From a checkpoint of a small transformer trained on Wikipedia: vocabulary 50257, RMSNorm before each block.
MLP neurons of a small language model. Each row is named by its layer, matrix (gate and up: input weights) and neuron, and shows model dimensions 48-239. Each number is 128 + 32 x the weight over its row's rms, rounded and kept within 0 to 255. Numbers have three digits each. A neuron's up and down rows have the sign that makes its largest values positive.
After each neuron's rows, "fires on" lists the tokens most often at its 100 highest values on Wikipedia text that the model never trained on.

L3.gate956:114117156108106113114045077177046071144106190137172145133089110113139140123137107154155118110157057157127089115081167108105108078175155070144082126091092152169086158154219111133125098182095143163139182143145173120163119085114149147148065108091068181120171117124133169131126129079181155049090110120077107091133082174097124083155159158178154131161132166106080143158133176157118146162158154128145111159120177127119154137141129123167074061164128068075186118103177165141142129159124096114118182169097130122124123200086143137079112130139186136151105063124158201075144115144176147106
L3.up956:176109162129132116126132159192118083156058165130152143078118105114150107118147063155133094216135163169118124149143163115092173098149150085062129155051078164109164205073119167157144067116126115097181116137154134117171069086167152102123153084098126097069135113137107143160140127095178162136137151116069134116100081191101160117114124138143143164135116166140095107173068148130164109107150104184139172092161133061132163110159124167198059169137133054139192110123187093180154125147164105104046157167124178136103101181136174123102126168083187105190085092121169157082150126096140119138
fires on: "\"", "\",", " I", "”", " from", "'"

L3.gate1354:152174141144157106201088142147157180135084095101138109136158141136139143096126184152200108158115126177090127129182069115114144118130135151107133155091167116086124146103130062112165153154095169134153116090155151122194156124140136108133082089075103146105142121145124095153189116192089151107112101108094153134116097084110097150086127185158127114171123122108140079119089108118161121146171136149089132126098146115142126146105185112139099132117149140136153147131083104083112179162115202089137133164094101120130118110066112156118114174123130170103131125138193123175137162181152109121
L3.up1354:162134166057159156163100134137183122109070088120133096153175140140067152105125156121157142140170099086178143151107182131152149104109104086126130148149111148156120096092079093146154136131138134144135131099133140127115102133176129113134129082145101108166102128161172156139137119144096107128174173113122098171158160058100110142203133143160161077147174150079197132117158168120096145102156155127138069123145146112124113145089170063093153066125085155084205122092114126140162164073137226126151107144106124142149217164154154102168154184154157136094114138080091126137119105138108093210
fires on: " |", " period", " total"

L3.gate295:112157131090136130140139098186098148088124106151169157107080089147140125159097101095208095150170132149170130119143137094143187154139155123081112111145153147093120115196159125130106142175163148164066080140176168116096124080093150111129137086100121157125142072141089116118095148117113119116150122163095113167194120155157134067129166125168064158120106161137085060176124146130128093100108136182154129152158172115099134162129139089125163074163127105084196139153108149150096137135089139124069136158183127137107147139139166126116136154145158154137178115072098221136206081143174101139
L3.up295:099082124122109138089134160106137151084111153208058169110146165112105094096111101111188078178169186101133169146155171126113130134128188026047144144048151177115137150157115189098090166125104166147199091152164151118130109124136196085074160129150097099152062059139175098096081170150079179081127101181107164154141150111099114125079123166171144136100172133113079070181097084112154102049077202205058164135117112124158105095064090147085072115144142084120099116138115161132145141077087153089026192154125111098115124106168122121170079118091157115153153148132147114097197128170138081133
fires on: "\"", " Love\"", " You\""

L10.gate603:138101099108137138142153094199153126125164149131155145140147099095106146115110152195104081146134154175163126098107162190156083153121107149141106124115131176154114119141120180150089157116029099123116043118101148125148192155093223139132112109105183125087107124151127111125115162131122152151142081115125124121108132130111091123157156067108159090119139129104155157146133131144149091150155097151090161183127095162072119074133085131084123161078134172137159162143140105118174129175178159116114149159117142125175118062175146174148114159127133090142127157145089145079155158136101117118
L10.up603:106102104135162101117170084153124105097126118141078139091111116111083164101139145151097089110175133119139148108112206127126137105075137086170133140156119150144137147156183172149096067143102202156073064138164092174160134120120095117124128136179127122105102072136143107197135134132175117123043058107125157120142118102166113178098124148094153148130135105136099083145106060133155196159084101117135138141167139114066158133103136106074151111148149080164158118097141092037128193112128115067143134091193112171104141145108151121150184168096081143140113117106132170107111114105202121109
fires on: " ", "\n", " No.", " He", " —", " W"

L8.gate87:107134144151175110091175110098121118124075153126076108143078121098125100144134190118158121151125152189111112138125104163154139190145129154108116160087074102072123169162154132097143146105180198118117157104102122130111084128109153129068098164104096163123175087157140140112079099124150129125148147078104116133153056149048183070152115140203189123187152126116094151154168190094152202161123107107129143166073175120078087076129099111195063153089070131107096164164178162153138140108109085140064100124148134131122153120098134112059084055123155095165140161127141115075174139127097170131
L8.up87:143103171128079101140190114118085165080098114116208076107146104156112149140138132130091105128084167186158151139094092126091151150145143132183086100135092128161130154122096118097074125129172144156157156164095133135166154118085145129174166128105117184117094105149170148081159156136183139039161113173060128127091153096108084104125147122148151147125081099107062139105157126127131090133110153141152130076096119151154155112147188149164143133097056198098160129151103149115168130149108143109086098109128190088138139139083096116154119151151136088110169135156119139089112171089152186145
fires on: " |", " of", " from", " one"

L10.gate779:171139144058124127194136109132092121063147142168190137157163103119194187119102096100118088111100178101167125151090142116105135122166113147078076097121165104114156184112089140141088172172121083155162153102139182119119167097121130137096155124077089091154156107066097096109140103185142126116208134182153052108148116133127150162115177021135106162115137146103145120108105108160103171103167159189125111114050190117035158160127108131166113109166150149136126109162174155178169104157085079163140130104139145137087107094118169152083105161114142118131131108091063129091105087094126110097
L10.up779:100126154077165077079140175109118162133116157141082147095143092096154122136130145124097135126122115085126117169097182112171138132149178129141131068145091121147135128137121151168073086118134117146168121155125115156116157152109223070160062134144114124162174115123118122101115112089114129123090173151120096124182136116101130157099185108109194123060136134190132044181157055209145171070171170177126141094093153211110130224072148109084168072169118128163139201137109175108146117156152140133103107095169115151120131060093089129146100142153091125118111130096085133111123142109096083175
fires on: " |", "\n"

L8.gate1342:155142125134145133177132155124111187082150132182165120154186092133113140119108110146173169129173150104136088092183198097091151182186123129110109124173108155161150152153115167111127122131095112108165062101174165149113180164198134137061071106231200169131093184167117079092107144140136099138173175154119135085178201105084118086138106160146134118158073112142158085135138110131143124115139118151124135159118119155050130100119125169075135115116120182162147166092126157121181154165144115133115128138111160136131130158143133166145140197100127144152157135108160123140072130155132127096
L8.up1342:122168092106163063175154091159095135131073085135113147087096088126122139075138127069103085073089109123095089101147163132140185171169088070119154124163189151147133144137108151103131151175128162133119104155137168146167098143188103159134146130159146123055151121187146117189138090140072155125083119150135128143141127126090207079076143154200097110203121102109104142215130100115124078202169145132168174140124149097076123175100130132131193115062160114108154132200210110142138169094127149180099166145132123142154113168172204139146112155139176141132144096123121119158167173127147126153
fires on: "\n"

L8.gate50:171103179119168112106141130105142089054082124181131112122103125117134066135108155082151100110102123162163195122088163086103167103149125167128156108146119116036081107183100116137120157125089148121156105157125177140148197109154072090160097084152085159147122088185059107114133152098138128127142164056098121107159124151099084172131098175156155165113150111137116072122109068123165111100095113135102171124132153182166178107106140088197192169198091091087192200119159136159129091160166107164141101136139149098171136122142164112098108113113083063125152109160079114119087139188113167132
L8.up50:100145148094108128148139120132118140118142125086072100162145128145102119159122105168180135122137129126082119153188153124137155124083191179143159139128139119095095139150115144178124107149097156142141145101119130139197149158115123088153138088153160090160083123095120159090143148184141074111078117132125096131190158144121195138128150186144135122153084123199155093100128105117145165106187105061145166101113164137172166149154155093181166128178093125128178120140080159129148166158179089102156135088123180164145105094111153119137207134152178087075138107167098126157088158124192151091
fires on: " |", " and", " well", " ;"

L8.gate895:181086146127143115143146172171125133092084145128116147120093091097099121128069121125103096136170120176169116089068155146130100210166084132143150135092067146118166099138093101182104208143147131112138111143125112149105088159173088070085172175196096148116107076163173112146060135168143119113167155104120102158142118181095122163116114152164189191087172100109157109223147033157106131095122129130173182125104117127150116105184159101168186193143118164127165110080141152140070149100095126107155136172113125071105120089137164101166126088087145144093135130085089125136157177164158182112
L8.up895:093133122102118125145123128141086128126128145124109126139158184102197085124182114180195176152113139119161158166134060188116160108125157089129124069112130158169173073128071130062043055152058140098125146157105092116118131129088099151185161151095120160126115152140075117094135134099184125134088117207102163194115114065113097128081120150106153124122149164121148127167123128121145100091108132193122140188151150192128179092133130134161124122129145163146084094155140119125145086090140112157098152175140125132103105106153127136147183163148106102084126109186174173122181103067176161168
fires on: " |", "\""

L8.gate1154:178123092119167147106134144152159166133132112098116155166095045146110198123107154138141187132101109112156154112133131123130136165124156116127079135134137144105151149132161186107194183131126155122137078080101144132130156131127129158123134096130157114165129141143121163089037075183101122057090143154124039154214121161097129101128090080136124110179115115117166106152136114175210130131216114111155156140189102078067099147098178140105128155107141144147141102127112156131150151125174193095122112134176146176157169141165153157133096093074176166126095093134056159147104098117143154119
L8.up1154:160182164119147089156125081129108114133136129104135132138115062146140138196130103168121128132159132135144194147151142173167157108085121144096117092129161110191120033162071156117063120104059094103146118139125170152060186101158119115199183066122177125088094117119095207138185097158181134105057041162146118093168157142147106107119150118129152073190109125092118146134161143114110137112145045172051030106166111129111159152134099107090086149155117163183115156125099052141132166056135145149146095141126192143120155080154126080188163139089137136113115089133143107150141173068096115179
fires on: "\n", " |", " "

L8.gate336:121110165095080115098122127119123116123097107102116135129127118135134074138080143147160138140116085221040165157116105070088116188163157101151127168159102125054147113149107112160140097189162136160126116179090169092141119132153148093098109105152166150133132110130059107184102116155064170066165153067112110177119156161081172139090100157120163106098130166119186124185090161107119078125125098099140158106132113157103087159146200070135073125133136110096152187105148120197148161102113184149165099150142104092131152116142184102155188120099138062108131163141106145119172160170144108173
L8.up336:130128094166166140074111087121125150147071139141150120101179108086112072159106149181143095165081133136132134139136135169152117185106145137103128115140176138152139068063070099185121111135069129086175163113152115110104056141103092088080083154063149115161087142171102087103135097121150151094167135145131135170116123118092187161101096110157074075103081115125125067137118100093113084178156122139101119123081165126124055146155123099135173131110172109151139138111068169169146125075193167059156092151118159163098089147089102051096099146135100122120108087169145128073144135032127181204
fires on: " |", " of", " part", " to"

L10.gate95:145135094121122128132129203177111177124119095177143128095106072074110091137152143125139073117172184129184129111132144132133141082129151105147098147155121158113135185090111111111132142098075162076125057164191111120092152131147178139117067182145182090110116109120111085158086114169143156161162129068111134139154138151136097068122146076143158103121153155125158115158131120086130133117183152129113105142105153176103134102173155125069116141155172185084178059086094090156183108096147150157090159109125169111180124072148079147185088134093106141149180138140134138153102109187123090116
L10.up95:134112128094160125132134112174131210120168082117131139162087108150084155155107140156173148159142158131117149081123116046149118095111147184104134153174139142145115140136082097097195085128153150114176127088115144147137146116163121173141113119124194123119132120182160099121079092132117122173148188079140108188173130144158152130118123177156148121085082185145076231139143100071110146152146106092200125105189112159119147200149103149108129128086133159109136163149085146152082121128126095143130144096182074083177123126194110097049140121045174079083173123124095110118144154143129131129
fires on: "\n", " He", " he"

L10.gate295:178172074099169107128118137128072085143093145138131138175153079113050085105145200089124118060088080141152095083123132159153165137165142146127123119134129158131094148109108096071107155069098064091110081169151144099108121145113154051103135138098187141130145111120133095115128115102118095113169193126147115129136069123161140154215135115199051130144141077112175159115114083110153126110150147115117201123069139164090097066095090187134185134068122166139149175152094138187136148089098073072121062142146144067080095069201094140098110140067098173190065129115088131110172134076091148065
L10.up295:079121057122113111132101136171158121130130124198065136133113111098112164161165129167119142095150159107162075159167135092127168055157148115106172120129155145182085124081083111112143146097098108134148075099157132115127146171113144116138140083135185055178143109131118156093096071170141118113054163136148137167144110136214107148110111165104085115113118134132143103194149105127164103069173163186141158132116135111160188138112122070137177172164202112150064143156096147102146192099132134082090208162116098167146132138120151132115117123107146154092148135087118126135130074085162126157
fires on: " as", " of", "|", " |", "-", " a"

L3.gate896:165091195135152105167106120075181164115120194168092119192111158142139136095114155105130124145112190145137205118089141149167121064086117189145125139111210140111151116101115076146124092070102115146128215119096154125119149148102086128084175071164149099143203134171136117185125101113178129141176067059123088125138136136158194106194119110096134146064143188158134172116169143100128157139131129075134166126112124092161088115112116140198129160150107060185152132089147182159121105085153155138090049120102115138155078156138081125076119078092167157155133062127129080142120109189153123068
L3.up896:155138191134109146117128125159177171149128147117114117092092145174130176188095120106107078113138114103178145168107172117126078142102197149097074168100109173139142094166082204173182125121144174094133149119088133099136137222105127140169093152131126119164128158141132117123189095062069105114175216187093080103166142074092185174157101157113158110151131161157177117112108107094091115117122110156101121117170145089091128180088143122118183130180149148177124181078114178152087126079142132086143107159155089132137212097142150068166126161128157104112107111099111109091070107157161090186
fires on: " |", ".3)"

L3.gate895:088178109117182148105103149171147143144157110181161150194161134141149098135143148101153131129138101164137117137148152082102180147120157086076135128134079099147120109155108152133143155185101080088138043153157101094075234108161156159158056094196149132156144103139130141125153160117161149133086160133137182109134172132124140120121120185158086145148172095176164090133107158184085157139125156180144134080109155150092117133119128118068177140163127106094152115063156083091123086120074137144110083142125116155073144125105099142130139150137152136079102067123073132091133113153160169139
L3.up895:143182121058103162180129138124100137120122093106089101081118083110105111126134106120143116131138140163086132182145124041148188195130111083137158130122125089110131117181166121164118114089166076175069149147101112116179129094086150128169125101143121145114205132170097150129085090124164091106131140070138195154115147144123141178127116206184182092173141151125138106111111142104070069143114168141094156123121147070110097169151137138144120111086152121078135097114111083114122153181078129177095148127140072132152190139132132154081173113106121169082099130110105164118165143162116169172
fires on: " and", "\n", " also", " only", " most"